Part of a small language model's weights: a variant of Muon for these matrices, 150M tokens.
MLP neurons of a small language model. Each row is named by its layer, matrix (gate and up: input weights; down: output weights) and neuron, and shows model dimensions 32-159. Each number is 128 + 24 x the weight over its row's rms, rounded and kept within 0 to 255. Numbers have three digits each. A neuron's up and down rows have the sign that makes its largest values positive.
After each neuron's rows, "fires in" lists the words (lower case) most often at its 100 highest values on Wikipedia text that the model never trained on.

L5.gate249:123150119121137102114154107130161142148133111152144104104114079155091147165090131160087142130126127155113121130110082196162117084118085122098091155090105154138103149153119152105091142131152130116117179132123134124146147074087128116158150118073158169178104081123118120129159091135118075123127127143157126117132095144149154106127150122125114141124132075115154119129139125154134147097098
L5.up249:119128110109091132109140120141113157128144100176114121143114118130101171119104149141128159136123113128117165116150137132160107131110122064105098126083122131085136134081099139108122129114114140117170131108100130110163099169139078174108139148108099095129150141099150121125088100149133150135152145162142110129129095099157115150126113138089123163128117106196090166151146107125097143143093
L5.down249:094138094146119166116130155111126147132125162152139132160112128117119127125101167112140123091088104098151143149157137154140130149154111176108145145121144127100117136126149098169136125129117157128161167143133131176095129146147115168176137104168107139117149113085109126108125118128120123115127142140163098138144139149109157167132135128142155150097103162075091141119104127151065121174111
fires in: "a", "an", "one", "another"

L3.gate167:107151129163145160134134136125111148113118111171148108148123128130087114167150158190133138103173128140148171135106153105100113114098128142116106125148086119126123117134154110093095103117120114125178142092105129133135142138081148140112120144164160144143162170084109097107117140102173145145130086127135096152123132093122136177135119133091132095128135093120128120120109104138143137066111
L3.up167:158131107121141141102114104153083143147161153125135129140124125124120147175172118164117106121163108134144104115134092126130102116115119139132125154091099156141133104097153098078109088130166147162159141106102154065175144187108120156131118145153166146141168132105125130098081177120116147142119118145143107129157141142114126126156141178139149103160129112113124144141100154113142136120094
L3.down167:099114158108109122148116128118154078110115113093111165150120106085158087130109121151151149135186096081134135134161140132143155116119093143128157106110138086124111111134118147132151108124119140127141162143122116100117131118155123123118117152097163126123178155103161121133118104127138131133107175113158148160153110159147106162143134139143162157125172137097163158106140112136133144136126
fires in: "by", "with", "through", "from", "throughout"

L7.gate254:168145095126130146133184126100144156071134168109105110111080094124150145108095118116123114103109092112158118156110107175145101159152109117166114110106132122103158124108118094132108142133118156106113098125110128077134147096138132150104141142126115158103114116179127134103126104103180090084150094128165102107158081147129127126127101157120126143116108117117131119155116108137099138153127
L7.up254:103122129179106112102087146130115143134122124136087142121148134178150161155125136100144120158149125088148163119135137119142153092149107162159168161134086119137084136123140125109124116123103108108159132143102100111070139134148143179115151118126130103129097109142158098081089156103122104139095158155108184125109107112096085141164127109132140133108127123131101132172138099134135147184108
L7.down254:116125146161122147118088134114114151142100117113165092124133119136119094147177082124102105119141143130141098122137135132110124132134092118093104083139172135174104102109137137122084146127107108141113146140152122144099123159127125174159121190110099137116131098165122154086126146086101118156125084171114125124112125168130116111154148151133114167087146130149135108106096126082116123089115
fires in: "a", "the", "an"

L6.gate112:188107117116104128193131107103101106112110108134122150074104145156134120108134099129158122124170123104141099106139132119090173101095152138088141137127157120105099179103145109159140106128161156109102130149141139117134116135115168061141147109120087144161142120137144122148138122154092140160146143143115134081119152133095152158119091178087162162119111105095149152111163130135101138137094
L6.up112:141141088138118134092112115172141159128140155139110126123122133149137124113140123160065125125079136125127132118134108097165093094110106114157151133118096115105085096141127140107108151165141081138136096155154136093107141149113136133110086128103125130113099128125163100152106097120144097115114165111134142123181099086095159125118159113138135135113148139153150151151128134125176122101136
L6.down112:106149118118101151151133083143138099093123129105074111112142084094135144132145144115133118152131099127131121126130125147101132108171136129090122109132115109153141149152098103136132110098109098155127166125111107102112088128116103124138168161126081120145143089145118097084164139151133147116104140133119095127155137106139126151113121122141081171137129086137155119153123097128172081092151
fires in: "he", "she"

L6.gate179:080132117090107137066095155110106118099148159129143183135168092131119140103102137130132102168118142143121148144109142149114129140105092132120155098112137082146109094164140132071124125172157100093115142156186117143083124105141133107147136149137137178118125127162122123070148096145131133155133132127119106151161141100134162136155147136118103145096111112116118163093137108126166127090151
L6.up179:127135166093100127161106103100120109123120139140126135083133144112125117073076112133106136124179122142130131141169149112102142185112110111127124121127161153097140141137121149114144114100166118081152135135134113150150164110156134149151122128121144154129153165104140137147163105156125164122126119112167107124097156102074106108116098133119093091101091109137107083170132102181130134112111
L6.down179:122145125076109097118104108125129155094130159152105114138102110113077104160092141171135155120107140170131117092155091167127146118127121124091132118104116133131161137145151148123156137113130136156146155143137114119091114109078182136130149105112076102088148123129160126110146155173076107126151158130103118107189117116130128152179104127125081156127132115145144143103131161121121155153115
fires in: "of", "more"

L3.gate234:097127133129144140078153149151123145135127103147094134125108086157089156121118108135169144131182129176148095111100109147116162120122154165138104112130115161138083111149096082152166134116126137166115125126155148090095109133112130162110080152124130143112126086139116109145139132169188118142134106083122146110152138096149124133140110110120140131089145151186138127121109115099139083112110
L3.up234:139140123095130089111125153105122129114075158102136129097170156171102115152115136138133131148112176160116161134142144132115117117126097090162086136109087137174165131076082142169134100134138156105146142132136170106154090122153118131146097194093128154096140134131147113137148105146169089142110138157084125138161153089118142143125106080112109142130155156133107156073125141126112132120115
L3.down234:083127117133104111127111135200164129146157128138104107157107132098141138124152052159163082175175162122151123128135124108122121133120194151138145140158160137116111108163164139108146117159115125151135097136157111149167132120116157149060154151122139092134159156127098090110132120142121132113161113115132139148134116131115121114145150148139128149103127148138124103165151150147129140155148
fires in: "for"

L8.gate162:155122144128128126120110146126156094148092154180090143130125176128158107113136183151122121150155124135147141120155119145102118112113139127112117133147170119112101154136124104110097092128161131164132117118162116119105131166162140119148150090197152151134125087134127107181151178106147132116089096107126107079139125148164147138106073081097132094102108112103124161110144128156128143129086
L8.up162:141121105147169127097134112098137135111130169135152124145129148141129112127086122057120107096125115176122157124118117111092158149109119135099101104170188131135132134133168129100128132127155130120100124145122116117114133157151122121193144148104129110155125088180117114130150161127135123181102117093150160107158110178126116137160108128139097105101109063098146163126129151138139132078131
L8.down162:178149145144132107157173132133121129143144131115126120125129180111110141120095101105169106125150106135112075129168124096113102131084169119136116136132128161128135204127084162139119106137149124115182147124113119147120139135178128137097130084138153150098171094171129112122144124115160076101128165120114106169146122156145148155138131146121108160154107128161141165132155166158114115129110
fires in: "of", "the", "a", "to", "and"

L5.gate201:115100179112103169107132119150120173115143086148136111151157118141134135116171154124101144086154119094146128188091111146091096144119095125110146164138139132118113136139135166129120160111132088097139097128143153142172147142106120152147190158126121149122126162172106115147107129109144181160098094147151128154153138080096105161139140185117125110148160162124132146136136127111167131156105
L5.up201:134112118163152143141130090113128119154095163121097125126105147095150117141100100179116139170133144116099128119115134118127120124112155136156120116130098133122120099135108180108152130095136129067143136175123142122140151154084113123126134157103145121147155162124110169190135135113125161140136122154149116141135145140152115131144112135154180088165152148109149108144129115127195127106135
L5.down201:159147137150119157132122061111139128155116131107162129153150067135114111132132150089175091114140174099120101158125138133110126092112139095161144166121138136133115125110102155145090153137104120106159115144104126103137134136091110158171121147109164107110194142146110088120156140095152139139112146139159133156126116139108151149138138195126125120085135190097147150147149133130111109138113
fires in: "by", "of", "in", "at", "took", "from"

L3.gate19:118132141137118125121134142155118125124090136160095119117148102121114174132145144116130161105100115149158121120133128132112182109167159174108137139127096142099119160111100098115093091126112136137143091108078156148125061168140080130150111147107152094124113127130138130156138141159166106120113106127076150123133118081132158116138176167145092165110146126138124093130169122121139120161115
L3.up19:123108124113072143106115144117165122165098139095093176118125153127167116143115152145123157151127137101097168106148115152121114110103138155100172107117122128155149127142139107143084085135133112091131110168104137146151085144153106174149113139091124106112133119119142125178147146150111146111158148111157184107139157118149154164184180140168146097129102115104151154134118107134129082135069
L3.down19:114090169151111131175087114133110143100119150128093092152108149158111133143186084085133131157132114150156149121157166138146125147119121165107110183106116125134128136134099099105108098124138135159142119129118152172126173184110105099137130130126128094148136122139098142139140201139146133127132105157148100141124143132118131119130155165115122149089129104062102109110113122127140158133128
fires in: "there", "this", "it", "which"

L6.gate173:128059126176151171137146113125163167120088122099133154095152136126139127109173141120111126094156077092142127136125124094107094087081144140103125111094122114129150123110121132125117150157111131166140133152099134101140114136166171163096116163109112131164154114119154079093145120159119155146134120134116107155139108118147135148095128136155148144094141138070165102112104160087127127158128
L6.up173:118117103150136122088137130125180109134131134157105139132124096143117122094151156107132129083135144118125160097138137130138141112173147087090143095095123144159142148064122094163140106104155113126084112171119099108125091143084136076111141147110128137116124106117126134142154134117147106100103152133116107151140176110192138103114145137168139135143130109109176128101168147125120146177137
L6.down173:124127087174138131136135092144177121110077163152100130125117172131130128144111129143120119125112099127062154130121098085101091119110164056156115125122137133124130152100127134121108137138109106120156164163144108135169117115111077152082128152130086122119133100101155105137116147132119157129123122110113149068125143081134106122118093165166139108144050121112120115080124108119126133126122
fires in: "she", "he", "school"

L3.gate160:127159106161183110131077137128131145125102159125121108097137123132167108152122102102100149142125115182113135101133095167092125154151099110126122125141131094136120128102112129093115133129134125123144175135117099148157105133156115082166119133115139090156107152127123117097120091112153098121132120145162131131107095146134095121156132172139125153090110048122115148140131153132145097148134
L3.up160:128151137189177141122148165171115126115101144111126179096145145168164186103117092128077117133123084162124121114133144174103131128141162108109113153096152136140088181143095165149114135130112167086112157104101125159140107105163133125103136101139159126134115177154167126108119105151103121132107154131082099121122126093112124134093133118114119148107101135151123084150169119114116126159139
L3.down160:112116104108109156112093102128113145076129144101135122116107084150093101160168134153159158080161162138137126114131110095116116095139112142120155119095125158099150146112123108166135114170139136139102119103122094142147127104088134169120137123101109172109159124162118132155152133150099102150175122120121110151122147117104134132119116128095155109164159092071141133155056122150125158112153
fires in: "of"

L3.gate143:138116197119164138146110138128122076149120097129155153132091117123112156128093108133115131174125120109120111134154113120096088171140154153132151120120123099154140150141107097112128115155132155095117121114121151128102126121164108172100095085111135132142100130099084137143152141141155063112148133150133115142169090108093122151131099151127148088131184108135127139113179162139130134140150
L3.up143:126130139134157161154111118140123072110099148136132154167111136080129147168042127140109121173094147136119127159133089104103082166107128149109135113109128118132162136132125112093116111144104131109105120119156143124116129115127111121147099059124162149121105127126110143151148139133143115126128151125120138131149124110137118139117113142122120159144144089121128099118106107118147127134146
L3.down143:112153116149122161133137101145136128127154142179153087102100092105110101153096094105140122153108150115115093162119116100086134142109117109129167169106156085125130110144113105123167156123129110144112139126179152140139160163101126123139158108144137139140143139141134128120106122133142100143119156124090164125147164124110135139113124131123124109141116133114118124089118095107133087109138
fires in: "east", "west", "south", "southeast", "seat", "of"

L3.gate134:141134094139142162119097139177138174153113107145123086134157120142130162113144110125079116160102144106125148142165141153107148145144152105171146118137084135127096126119145121151102112133115117157123160152122174131149195138078142124103126111143122134162143146142189138118106120132137139130157113108129145146136152123136130120142149133107114114092094165122099089124098062144083176121120
L3.up134:106117139125116134163114123125068147140115126122130118118129161090183104116089103062141137127116110138156135127097078169122146118070126132116108108130117151136146114152101122157114131147118139128128158161123140114168120114140133105133097173135107120100120110140102086133158085111123101122096158152119102120091168066142115100141155158130131158109132097103162135146146102131134110140124
L3.down134:114146145171098138115118112112133160141138135129118140131135127135088123153128112096105153152127137135121093086126163139136097108165111133162088111146129137132153116108111161121136177145147078105124116115121093097084132148089093136140129148142113145135146100106110153060113149175153091173096143119138156169111106157075165159122122123114131158126141133090179148121143088121160125123151
fires in: "s"

L5.gate98:142121116160129209116146162114131123117138180167105154149162076124126132157159115142128134139128116164134175102133121104137117148095129136116142140129132099120107161119139143159123152160160116134144100174132146160182083148159120105115117126132117137141150134130162141133158156149168117102137151143164096134134124115125153099104115170108114161142147082095145137155150139122080119127066
L5.up98:123077093168124122123133122137127113093121147128091081135145135131106130165094106138089126128104131112149158135116115127103150096137088133102120094128142125112143152102163116105081148172142106178122113140164141132162116124154113120125103118122143129158150151141175150126143090147137119166105175119132109104162132106124126122104162146130132172135129149126160156144154148109108143096121
L5.down98:113121106100146165105133097148130106151074162085114126101134122149151123135124111138138167140108122146142118142081127118120103103129137175128158126136112137111093132162092119098097110117111131066155100101131190174132147121073100153141113139118105100090123118167131147163140140144140137126107115152138124143165135146140111130174124123105127119156143174133151122125100123125108166063140
fires in: "the", "it"

L7.gate160:102122137146113110057123172118118149137090121134123088141160097137147180154113126164156149113167119159093164107092121147141078123112107117136113152140129155123078117116146102140118114165147141146119079100130155139127116074134151134162141116124102173130139112155134113151112091131119153098115090121131136119119125103108101114141132116183161121104121140109138144148129102153121140155133
L7.up160:176089149164119109155093146119116076080134133133154164154104136102127102108160122166106151109150120122140088116155137143119114155132092128149082101138186159135106137116153109134120065100142152143148137115129114148150118148126119108103103088147132087092101144143108133133118131108168153121135114075094121147138149127133156151164099115164138127139142125108126075074152152119130095140137
L7.down160:125123165129098165123115131135120154119136134107145163100130069128139111171138103178147124154133143146098159147155111122123134128190128151117119150112148131177123126139093132157100090148160145173081135094153143109153134143116117139116129124131110119147156122090162096121149139097136151145093112172128117098109127122129128157102099085087072118179161120120122116141130157114168150083146
fires in: "as", "of"

L7.gate95:137141130137154125116127130123135109126170109118133183134149118104138165132128072129142140111143127144139132109153138135076144091068130098121086108147151084142115111158102147145122122121133087105116137155119130077141170141120157083166122152148140130149142133132111135117173098164143138176137128142146128113121176096111170134138118114116133120079124092127154104152121134117148118128120
L7.up95:092123159125141133127098113141153144129134110141143134129106110125140122147162125124097141151163124173100145148155136098091128116119142160174165117133098079108129112184189118089109157121113144123123152148171129148168150175139122152120104081143117127116126107101139099131118126145111140098139144126164144106114135139112124143152113123122110104115127118070102117073200160140151154079113
L7.down95:171120174139150120115123123111136165144096134099079127110098128097118147159141173120085117155164150171151129118180121149114133119146124175119129129117095134136111125144138144135134107108186114098110146105147125138109120145128125133098120077109155137158143145146171122092122092130108124169180128130153154133140125164102095132129166088119116146100092118098115152058155111130145137084146
fires in: "of"

L8.gate219:123126185105146135156133147145124138128130156171174122138094123140132124123063144144109146107141121148122150126099106163165124151172107145112127099096173128178124168062124143123121133168101149136143161156138125134122151134151116105131133131127155131151123126084112134099130132179114121131149109119202145099126120131146113126194145098110131143156119128109105127154182112144123177148103
L8.up219:131140130100134119153141153151089144108144141157131132173117132133112136149094152112105131141145120121095123185098140139135119087117140173119177116046163119146150143109156146150096079151103148052127119139140118122147166135144076132132150131167111160144080130125122124102146128111130118137115132141179116119127105131122110121184088082168128117157110167168155140081115102138135155144088
L8.down219:139122113110108135127130145094127141102159143095093104142152127109124169127134137129139164181139111180139120125129156139161111137101120161147145150113124139150142138115117109104185173103108137109123157135144115115107158117139114146123117132158135162164138090089092173130151171155132119100124134164098152099146129116084132130165101129144145142108119177154131161136102067130104122131134
fires in: "an", "a", "one"

L6.gate3:095084159160140130131111139160163092147109122139123124126088092151112106165112108126149117129156130091132163125126100148134140109115122127153112120151118073092137132141127093110128110118171118098113139146117141144150119138123100099150129092127154067101100135173116144122122135120119140160134088126158124170159151089145092123125118181110123129164137126128120145085105147160145110075163
L6.up3:128109125106146132149124131126153135127118116153118119135101117144130143127087114109161124159095134125111147104083116096125122102074130139117175158118125130088161167144131125052147109153112098171097130132074119137098176155105126107107122108164155122145077113142149098167120108135139122121118121098166108101162137138140137159145137118105128129167130132097118123172143098131142119114122
L6.down3:127141169150130159106135125136107091089133124103119106107142153123149113124062140096145105154084124124116121144105067160129115115157107137105132139136112130083135130136111177118133100090112151093128197115123124125181127163129114140145123126108125128130148112166116113099124092157092100152119108097094150148100163119113117111120077143187142127087104155124144111081087111161166104124132
fires in: "on", "at", "of", "by"

L3.gate64:100157146147117083140118113127150125111140104124106109094151160115129138114118136135091089109148104088135136135107133129089196101119157129075164092106174095117106116107095168111144136154160098132099109120114118141127114166144141152139145130074117108157157138097136131146092105146123113139123168163129133116113121136144095121118141148131123139136116131160134143110156134131104112151136
L3.up64:101104144103117130117142114167088081142159132177133123123176121101129122142069096119128067137105137156105113144142138093079140119111103184122115137129133149115117111158145193148148142125104100150179128141144134149109103175147126191116173140104130097125105107090085125167162112113123127161136097129133158127146121123117148119129153172122132131145127121144136116100097161146127107128134
L3.down64:123130101074061151152160119132140146101134099171117124173112082121095166133157090123114082141160173130098161095149114131104161108160105158113134171109101161146147125143135142156102121123113140153124146113139153138148174117151105177144133126177111148117112140150125133129161118089099135112152088135110141114114105117149159106131104148103109117091134096131148144114078142103131104105135
fires in: "in", "served", "during", "following", "details"

L2.gate7:104135169098151117090149158144111143094096085138111101155081160166126129110095113129137123109151103124111128140144140127101142119120117173160118124145108113125110110127128136139170097169097140129152116149116167081116080154179167108117096123075140115126118135132132144138094137152141119112116123119089150104116112110112112138117141123135097125135132105109134115097100161185126158166101
L2.up7:137129136097141130084130103155143130119111108119128120170122163124135138127110112168130140111146136112133114115145130136106152101108096137155145112138107136132163090144134144140172108118107132146145085157138105116095113133145146113143076114081129108105138156133103148155133157180131136162154142107127131138125116104136150143124172130113094105150139112110120165130108144179101154143122
L2.down7:092120141078113148133137111130103104126104095100107078136114173130169137149099092118140140109127116132105093152171108137129136093131103142137105139096128130113121098144126148147149116138076123090155152114135145096127124138149167136133123109136159140129142101099105161163089173141115129111106124121112107135119082108135091116115135115112129152136123136116118137107128116161144125169141
fires in: "south", "north", "lake"

L7.gate42:131110131163114145176062148135152121122093136155110152137132101152140113146115161130118122121142082155168154110129102113121085131114115123147142065128125079130113112105103121144116086132127119077085140138119176113126157079159093131118090096128084155145149092091183131092147145142105186140128102154112098128147131113113130150152146164126103123155127111101134133131141115135097121157113
L7.up42:160102117117125095133138092145146145132129148134097097118136106120112128159124114077142166118109161078140089104146077112141114130117175155157120126149106108184174147133167092130110115098123126133106142104092115064127083132124127123141095123123103139127130128154150107118157117169151154073090144113124133161096125157161126131130147143091125180127125120105131184108152151160146089083179
L7.down42:153141112104130112149098112118104135147141121112108095109129134086104125114116125109189083097141151105130169126128152136106101106150161086093134128133114121118135186128141132135130105121133110121153119133126127090099130101148134091100147117170092121135127075162113140109118088137118158145131164102088143134096131105133117143115137162108159139132108175122150142128159120098154113142111
fires in: "which", "it", "that", "company"

L6.gate164:108092103143130130122182138147129148142100111124092153105155080125125124150122101116128137116142091114122153119133105100147151095133123185151132089160112126113081143133084147085170135124108127131160150132148111132145113162119167156148154147124137119093150179113099149135144131151131129113128151102107108147162090165098129146175144115101102143143139073155169136077099149127113162101115
L6.up164:107105117116119100181174091149116093125093131178077129120092113087139148163135187102136148125146132100116110132127115117125143157121132114120141088148083131086137144091104115105137117105116126129131127163168111104126115112115079172128147113111142115135107106137114094111085163099111162136114089118147105109097147140131098113108107093099136135187138128109100168096127105133135161095116
L6.down164:105151125116104096152133083156118113112136134130118140112138159097143084144103144129142109095128120097130117128147123086155153116133123157151152129154151135123108105161117130147129056116093137158179099083189113102106091131159098151123153125134133132092134160142117116122126168139158095129131132109156133105125119144092113142164138108083091137107130174141130105094137075127123123117122
fires in: "east", "west", "western", "north", "eastern", "central"

L8.gate212:136132155106143165147127138114123110125122148147116119106152134096095109104109157126131158149113127127148172118130156116122109126133124106133113109126105154104119175133114135114119098152133043185187099126082127168162119085128075138120135120121123133127121091145105120100166117158139144193106143140122153106134121143132104108118131161119152156103113140129117141107166157116108145095113
L8.up212:109096124113114132115139167115099130161147133144178130119139115122111156118136183128105115141129125092129139141092120086126126137123149126143135122111131128099092071126128173125167101149146153081079093117093164109138100129149135114109139113170131101115100131160123147138097155141101103093109096131127175102112158095136093115140140093117122165137121136129159154101125140090121160100143
L8.down212:163159093138136149146078102119102147120140109135137128135152105132071128099164104137090133130137120145182124127127170143108133086126135130218118154165135119131109119154135140100127113127152120175133151111136135101135113131096124098120137133158124120134143081091096125142086149113141122091134163143117112156157143148135127151162136086098156123086141101124093134138161143150104193145117
fires in: "while", "when", "about", "after", "before"

L8.gate233:133153132159166110155141092126093115119107122100118138092081091143103125131129139147114111123107063103138121127141168134130131102107159164162061146103143155153087110120115126149146146135164123140165105152154180128119153138090134172149158135128127167136137064083084151119110124171096133165129125098144121128114093071113113129135129140129120156115127160115121123108138146137132090112124
L8.up233:142133131144157149130117098135092133128104144068124168086168123119138174129108130109070110147159096101159121107129105105124158122157124141091179111141119154113118143113156111116128129148141135185123126159167110101101112118131102140166104140131155138141112158118131158107145107174145139110128159176080156144093123126128110139157101117145136125097133149099113144165110144119117103158163
L8.down233:121117145165154120154139129091134138167147125138123104108135171134112133127160136138103141138143111061150140165102150143107131151148120118146154120119134146092147090134091132140133103158133115106134089129133118100147116129125140117200141145171117136141175156086108127115103130139155131124140125092105112113103102137125122120133122168117137149114167132088098162102127119109178061124092
fires in: "during", "in", "of"

L3.gate117:122138145131130172150167092150116103087119162147143124150083111111102104152114145168116122162186117176133085112134113142108167087105145157104105112140119121147116146140164113132146123175115097131129139084127130152124108140107108116137155152116116127098142116163137114130139190162096079144127158117140148066151144164152117117118121114107141124143082120158142133143119139137130105118141
L3.up117:109138135140182135123120129157093116135129127142150143111143115118093099167106127136119089116159155143157154134157144147147164103134112150152129143123169152138142132103101135165121183105114106148149108117135152144116064125133085145156088133166167102111101118099126145134103132105083125149104125123146088114085148136136138158108171137181145161121105133121108117150163119130113144136146
L3.down117:102112121122153153125138172104118122126108144096135105138161085154147130130110112141174169203148136163137108088139100147167123113135130136114109137143089123150128130160159089102119127160109164137121142125088119146139095124097128077133135158113093145123150085091164123133157150122140152117138111131121109099122108144142131136137105114093152144122144124119110135155161122129143141128136
fires in: "of", "a", "an", "to", "are"

L2.gate119:164144133126162128105135130121127135114128140172124144063173137123131130094146117144102113163124119102129107134155120122119149141127149125101162171130118117140123120152117141117094101175120108160137116096064123138112111163108065110147173172123149083126135103132117158148119135163099136171128118144132117107132124076042110128142139160107120147142141127144121122093102169146144117113104
L2.up119:126130130125141091139138136120138120108091151126121148114188161129087137076096103169118137154111100102113135131162151116132142124117143105128176173091094162136128134153126133120084090182115126128171147103085109152118131127116077141169197165117120083144132152134079137119147154143131125143119116135141114138116142097105124143166130130145103152145146147170143106111097156152129147131087
L2.down119:118155140120172104129142105128131103118157158154099154087113160069110128106129087171093085186126124061128123114150132126128170133139132112133166147108142148109129116150142130137121074169123132106134116103096126172156119168124085107150149161119131071123152115120131176140155128166160140096095113124125109105146113146105080139136132134116120177120165123147105096115128163127153146103117
fires in: "after", "before", "during", "following"

L3.gate8:130117072151074125154128129133119092131152136161140132141138144107157120131100101122104108119147132142087119151172126121150107139113115117147119139181112099173187151109107150134138128103132177136154134122173141153112121117130194099113179123130093159145109144131108135099171137114125112138136128108159143131169106166115145146096096116077086118163104132140097159155139121092130100105133
L3.up8:178133151125131103171186084128160093131132149153099135161124110096158104170123157088099137161166099114151150129136167135139136146121104134112112147112139132155153128125109117135098133141154148163120158161077132121100179105102125144133127119112112128082117141133147120104145113175154113145166151126142123109144082076123158179142110116120141079089141095125128136158132110084136102083163
L3.down8:184117168132104086125148110130138130149134135159105115116079107138169151142121140146135123104129120134154134106141164125067126163128139139138136110120146147103116129162103128108119106101120148118150128145150149094116158155146157082139129107150149145125128158092139085110108154164108130166121142102152123084128095107112103122145135113130126162082112148109123119122116075109194118089112
fires in: "of"

L3.gate149:102093141104111101114159136143129100158112142136122128140127129154153110153121172097139094142082125149126117096126119154117146103118070129183116128166105153140119117106089073128134149121121137168146107128138130115086151153115120138091136128152124126095154147158112118116154136126114125088165156094151154137112139155099098140140114131139137154064119107156112112169097101106110085114149
L3.up149:112105169152160121139066059144149155123140142123128137127161156082139135132130117145088136162116130131130149124141098107116101146120159117109071115114130131120113127175117142106087120162133143135111160097160158135136110107125068109126073148123131155136172108140109158128122126158130120155163141136136139122085151093107094108121127125134155133106135132094125139130115075128141104122117
L3.down149:127135119144117110157158132090146114150096153143112166131111115152115095188122137106138114145135132152147161120169134160132133116100104130157158181102132122125153170113135124120158113116144111106121137138085168134131083107129140151114114153156111167117120101190104130121161113158118141162104136126146119126130116098127140189126150105139144129087114123096160162146141120155152120101153
fires in: "s"

L8.gate143:101129126154144159146109115144165108131123160124111146135123116095145157107112128077171148131153113140100147137157157106122152111147165107101129091116075131120137163130096129160093117119167128127137132178130148089143148076110120136152128129113138150144187116117144119123145104166102086108116077152140128116126112134114108171106153120095137139135080168080141097142143083126119117111104
L8.up143:104151119136135117146114101120167107115126113151107143106135164129141135138168141100144131114125141153145132110110155118146188128159141125119143116121069116135162162119164111134087123145081141139126147154101158113127113161140119099114101104150088153143124130156162148152116136152125089109126095110143109095137140158131116129105113116142142118141116155076094132123138141120147093131139
L8.down143:102112094119092120117092129153060160092095129091094112116099080104079090123188114126171126138132133141127135133121150144141112110140094124146151139157124109095125126159123130128106120105137124178133142114146110150112116177153142114082165152156115123120120112142133083136139111139126170127143140123155116133119111088107135060118130128164119122133135133122124144103112109169147155095167
fires in: "which", "that"

L5.gate174:109106106159161118143131099136144103107180130186117138115132118149136113108120116098136128153141118091126089128091115060093163084147078143093144124148098117125114145172095106133130108099098105115149144123116115093104160127146102071129141117157123122127140151169150128097122090118126138108110115147106137127111133098123140112167160159157106156144112161078102156104166096184113112144126
L5.up174:110138096152147109145115094159138175155112148151172103162110123133163093156095133164087137146113123104137163166123122117104106108124064123135086136172147133118124120178186151088122118121130152121124150114125159133128098146144086122092146081133151124136145119125142113157099158097089131146152100082142126133143088118152158121142106123181089149143131125141154130099149166128137142160088
L5.down174:118131099131180138157110128104109122121156111127155113120133188134133150152099109122110126138152118103144090117139104099156139146124121166182110163150107163104168132109097160130139068130155145136124136121141152124119069151109105090078140131152123113122075151127133099142157136111131118120200147088135144119117093144116113121152106129126081118134147112139108134128108130123091138134120
fires in: "on", "portrait", "at", "around", "port"

L3.gate3:135130135142136101087066119131099149136105162126129108098129150156133141133114123093103134152106086108134111081134114120152164142160082124109127119183184127145134134151140108143131119129098137130096090139144152153155164182126150094104119151161123104106172118175131146127155126158155108116082140113131145132141123155190156136149169132137200124093085097140124155166130134111128131074106
L3.up3:129163126127168112091170146119139156134114122103147112127128139170166121133124115121088129106119129118132120109145099149153132156096133133122128150132174128135132183145169100126154108124111084172113139125182099127122156101108115096147157145142156100148098120144152125137155149141144112138120124135116133103114122227132101129133153116170134160158087113131184145148097161117139155123107
L3.down3:110127151120090103122116068127106144156073116147137156152098105107119181131136077128111111114148086122121122203132132133143084132090142147129134141127142140150126133148118153159132125143179120079149120080114141136126099146116136085146106163126118125090165124145116087091189101134090113138108153097125125116093116155105128147147134139145142137131117119114097080132111083143118159128139
fires in: "and"

L3.gate159:112100096166140160096107140132146154156130130103156129086108157157121107132107159169111157160073108135154143089151143123134103116147158165098130116171113119104082130141138123096123111135109158120125171159100115094132123149179098142149145136073101152140156117128128107100126106112129097139105158126114105141081150088161121124139127146135135134116117139081134114165115118072124123107168
L3.up159:143108139133086139128147107123134096141116093137115127132118132127093148130115145138141151152113169119117112116125099096105101110074193144110143157140113135134103153111114103104131157154159128116121147142127115111118140149176088125039152126085127148160150134157162102136146096144084140125158124139102112132116148097150098148143123121128138175124112121114143116112112094102111136154119
L3.down159:116098153123149135104064091099137127106140137115116173125144140110140155139149091101111152114122120157106137132132144142126097148102095096154154118108153064093137129129123109154131100133140129090152077069129149118128088141161152149116119190135153128152127117165074128117102111128181114151085118131107149167126125160117118169133121146130154115140156119094164097115165106176112133119117
fires in: "s"